config = dict(
    n_layer=19,
    qk_norm=False,
    bias='none',
    init_std_qkv=0.057,
    beta1=0.9,
    beta2=0.98,
    warmup_steps=263,
    schedule='wsd',
)
MLP neurons of a small language model. Each row is named by its layer, matrix (gate and up: input weights; down: output weights) and neuron, and shows model dimensions 0-127. Each number is 500 + 50 x the weight over its row's rms, rounded and kept within 0 to 999. Numbers have three digits each. A neuron's up and down rows have the sign that makes its largest values positive.
Before each neuron's rows, "fires on" lists the tokens most often at its 100 highest values on Wikipedia text that the model never trained on; "fires before" lists the tokens most often just after its 100 highest values on Wikipedia text that the model never trained on.

fires on: "^", "{", " km", " m", "}"
fires before: "{", "2", "^", ")", " ("
L15.gate585:584557521503445391496456467528482446530545548479521486525382587520553546513542472553466486387455562441492521486520507600519511565547538518525498475548529562376525554457500512540456525425531524471519524477491355518490531511463562514455583451442581576513444544510535452504459473501496439580484432589478544598485496550486437629460440502447530520501504367439450470464534508427513472457531
L15.up585:462508537550449457443467487474476435392484486587541439442506433569539519501494603511474519550577486516545519604559557670440445556478593475516525610601562559441471506514510504556534572450498514539434588436515490437488542449498537550553574523495540453456516500542514569442501602480439538483437465442431571600525493519573449450540457593499541460526460605499548465500490513525524525512495
L15.down585:502547606429453644532495463571547547446587474558532452493410519508425459508537452573463579493583553525449463523528494490538428365498465569444459503607540515481497467445491457522489458412499551607473521580505527440462460416565511494435519454461553482522510532445580431464421458573477555515477531544511522425504585489467502547558556436441512453485517531541519569458448491581537425539441

fires on: "\n", " |"
fires before: "-", "\n", "–"
L15.gate74:473477533560558471610510459396494503480513450523511410439582512456509521568506492493511399392570516530520528598519605491515450447451491590548515573566565527531502555499440461558525478576554406484507453545503587552463535522543519492496560464480523475474498542526501504483416490460441472499512532498475454468523514509486451485535468559562460574484579495515539495527457461464513492535511
L15.up74:490469529468479463466534430434451488466444531399470527437562508450390541462452443541425476478535475510486527495528568491478474443500520463460387558527529447563547455550456536541484471473422499531521589509547505510585538499586462506570434546461642534534466555578554546542558547506504508545488478492578523458639452517543534555586445520586488502459558507497441552534423487531454551464464
L15.down74:470507530509452564518535386414495493426504489443486389509434476507636450543606475478548543444524553574526534521540470552517500465469447459477533490549422519515505518468488414535492441534446545479489512488513502463495490459503532538480548414461537428553527541474476457654555566471421497579489483494439455443450512441407521513528452401539482492513536420587510471376548498554479478482506

fires on: ".", "–", " |"
fires before: "1", "0", "2", "3", "9", "4"
L15.gate874:448593547509523464582506420543514400544437495516496513515571504552442573477473518512421472465441513412535475479520405539576497467457531620442495535583532477509459491474513473539428493464432517434473561497483500455499479456474511491553535453470529553582459493499566537414481436476529506576537495520420445519544461539516536535545482621490430510434497379559490455480497529483509482564589
L15.up874:468617515496508492482577520456390510494473509602551520527482521514503559560527550578506545436549436505456462594598527458440491425476518534488570531568538451561498500547524530472476482540488450438451542536588453474487411439493599537456540450509509535464393506481531535475492434443566576532461557471539570499563470522499462535476525498570565463445547477483477477596408550462507577427596
L15.down874:550496531483463534493577512468524560610512545503567498527481605559486495583493495437416434489440546447576549534524489545466518540470347456476470523501400471551407528474479484490509526494482524516444504508574461564360559580464498556495450479503573412520541486500373509506521543527427497370584443566534434484565519510485463416575588467593520531492574474520481470518574519481436526442453

fires on: "=", "{"
fires before: "\n", "\n\n", "2"
L15.gate348:494526450477478522480571434487502433496550564461495467490389425508504441497468489484475432497427529474566462544477614573507507503441521486537504511562461442467585481558410491564459445450481516453448561587537575565442415452531493552494519488578484408483605549573461550443415500577522526506523489432555439544495427597425503433465477514438407614492509556508471527553541432557478426487465
L15.up348:441525518552444491474573517457510507376583524544494501558447556461503570460489480648494510556547518528465478592417499611408410443515542509540515508415570514514487539451479511547601586534500421527446593560495540540551518500490516500425489515467609519468548587507456458454419564537503543529601469540539486465535475500507476530580432425499481536595492527494610511541554463572490495596422
L15.down348:537502571594532472525512528516525434509551532483510536432526413563531391547503501494480428490484527529506526493510522431575379494449579512520545461478422521510548540577589517523393538561555436502568467494479381539538476526461415511458483543479538433548498500392488460527523513483418547482411528507538553377465537463578482426424478561505489479570508509580453482489492534414477478430473

fires on: "ed", "According", " along", " known", " According", " according"
fires before: " to", " with", " as", "s", " by"
L11.gate428:424473577493444502493441518508485400493422552550488418587541447413510470526563547476546466464455425557597383520626464532418481450478590470451486462507423554519385516500572459523530380500496439485473512528544443454539469474478492482461485425488533491554526494471442518532392540540539478419443519505474551627459540472498415497436446473466527516455474521427499423487486463553514506464463
L11.up428:496451565503562477479512545413478502469527450476460559556458439581541456469551398491460474522517459407470517520540613502612517470520549446585403526436513505503484508580481474609439490515413493464638522492454500557619508457470561459495557441600487504493543474587584517490454442491445487477507460459410507538549421518461477510502548525456507504457509529474501469442489512478529527531467
L11.down428:445383546461457463452517425546543531549445468391532498496528394549486470500505467461507526584491456441510421521503526494484517569452433544442535503536456453540472596462453519496519542502588596454556504504521475524534538396533493542495536500463563501529518488434415471527475485530519395482439462478388452461465504526476479517472507454508489476459471429444507461486448464477553522500489

fires on: "'", " now"
fires before: "s"
L11.gate677:549469571407524492456555551476496489526442501519496550492484342506511650481418499542459467505459510530464554521545470462512492510461514561429485455448402490571414462543510565559424468415545480549414548500512533521490513441447498411538498436466549419491531599563358519488449524494496514558527517384554477483555470536480478499406494590474423523412498489528487470443544449446508468451527
L11.up677:461476539494464557370477545481441482608584508441531596530459565467449449411480490533433450660552501490551469464473465492407523526527417501496581473510545467476444464447538415558551400473513514519566512558569441526467473548504484490469479578500523568563479505466508515583468565611483556455543555531534460538556548523603575454514564391429488486496516462427413526515526404492507470491561
L11.down677:530429494586501465408557504497445526512564475509539471514492444558538533521513621530518460533523511459446533488522571494517572452474472513486521520527552483518522433570469496474537523469398548493563518495521471647474657505525551564440499492465465439439537515386482492514552536524540552490487442401505516541566527524501525511490553546354473438495478481503467512545526481429471506501486

fires on: ";", " |", " 0", " —", " 2", " 1"
fires before: ";", " |", " 0", " —", "  "
L7.gate778:498445527518496513535467551470470428455445461530493479495459559539443516571451499450515464531464449508500459531508447501494452461558433449532517477597507459541566571476470470530521413562424532443459419375471508459425403490477478486512522617518585587402614558600465430498459601550500475500541492495480483536439560433430504450539445533503469460536464621590464439465469467528586442528499
L7.up778:486458419489521510436452482502547473387411574569442524446512385469428476498456475535455500565501476444470461432498523549502526473466469438475473485422556456461495526534517439537474406557447582441426459399458533474493542518484444532520571416415577507477446399590495457542442494572509496527525534498475489449486486520484381481614483454547559486425516531471462540552477500488445510456508
L7.down778:529518465513485477592412578587436439491537403476535500513501531576459524593475543498469486574576441516557445619477481570485429475574569456508471466426508486477522535477505438451526460496399509402478513455472483510441425462495435421466497590478478452487588533553555637462501518578463462524483515544490475549491470497484466505426540554514516438570527594550501437423512487451607436494543

fires on: "–", "{", "r", " 6", " 4", " 3"
fires before: "–", "2", "3", "5", "7", "6"
L11.gate779:475580523471522452544560507471538426494455489529568594495496603565464470458488424516549511510508606571552482451445488569551537472493605467600442522500490405474562438549453498560493499492487481469537536441540441568508497497535463598476501493496468505371552539479441468482575614569575502549457499509612438454532374642430470494535533526494550442561438602535512539598459470549520586457481
L11.up779:474449508428476520498506423585546467502449519503466489440479458431527493492469569519545488430435418465404581433404476495457443510562593478513499540545513470451396496552471524468511451466603495573490408467531420510435495464533510576416511448536601435564508527536507447582543488548486501410422514632497520402480479537476474445496463586492508535533423440602456489436511443521592505514524
L11.down779:522534505491503516507539524456482485493616506453477512573572570518502438527560449510506608497486484452546509499554408426499525579427462566401421404582373451546501536574495398538518463523525482513385489511470471518494540509482523557516522534513521532563474444528599487531485459497351577521491488473574535511532526549504521509421499504499489516579591496540446556532411609549504499530539

fires on: " of", "."
fires before: " the", "S", " which", " these", " her", " them"
L11.gate199:422574506585550492521451567455580475566476516519575398487585485528469452495500578459518465526546460601496479564511495610470438480518439569546500511488428417529536560615493582506554489490558500498527418535435479439478585440502574486518471530541465534518487492423622478416476553474479567549463545408593468553501561468466554530518445500554467460427597500529535517455426526505448460485484
L11.up199:525542403633504547565559502552511519488504548546495481537586505454495460439563449473495452461561470535435477454441430485429458413536469582530497553415531484505586513493490492497464473531560474562548458418471466484582442460476543526433498516447488555465576503477494477517527483540418482422421550463447486352453537459445504491496527470473460545467522409537541531523508402488548511490578
L11.down199:489596463504512314457470594447552382524543546587576398537544525559456467547620519484519507492400516553532453538589457472475499580501412506487464494474507489413558482593586580583553553570525516512526468465463504514507510494556538506435491531513541497448449470493523525466492465579483486498518462490469439445574499517544562470521490575540480559584451461517444473400542505593551476454508

fires on: " of", " by", " awarded", " in"
fires before: " the", ":", " a", " to"
L7.gate758:456518474490454488384518543461587466421452477487480573522488487546451532574564507470432453458471526499494476542517396601487532441476553472499486499512585517451599498488530522535535515448433408485583426537454431483518427449611640515570487511566514603535508479559472500498454476486503479513390546338557527603485490547544504406553467572472496407469517516527533595531530543582407482496483
L7.up758:514423487491457461523468560488586479502438468485482479473558436554535467432579591506516466502495453404450508501560558514535582416561549492383500520586457541429480562600512552500468547426511408521527533478403571467473537511595590526508604499541399542558462403462439478581571486582396518538494535470483541565475492438466598471422502488505522492359443541489549504448566513564572521557513
L7.down758:461498431538509522505484456564450625541560516533546446449490487599507435535613493496512415631549666501536446460532451440412430556486460464577511437423597512485475498496521521522469485482518465433470491548466587478512471566459364537450460399530455538454586582515483497417509436516543485474588549564459544455554507551498483452469543427487465428519553580477487478578455515469517583545498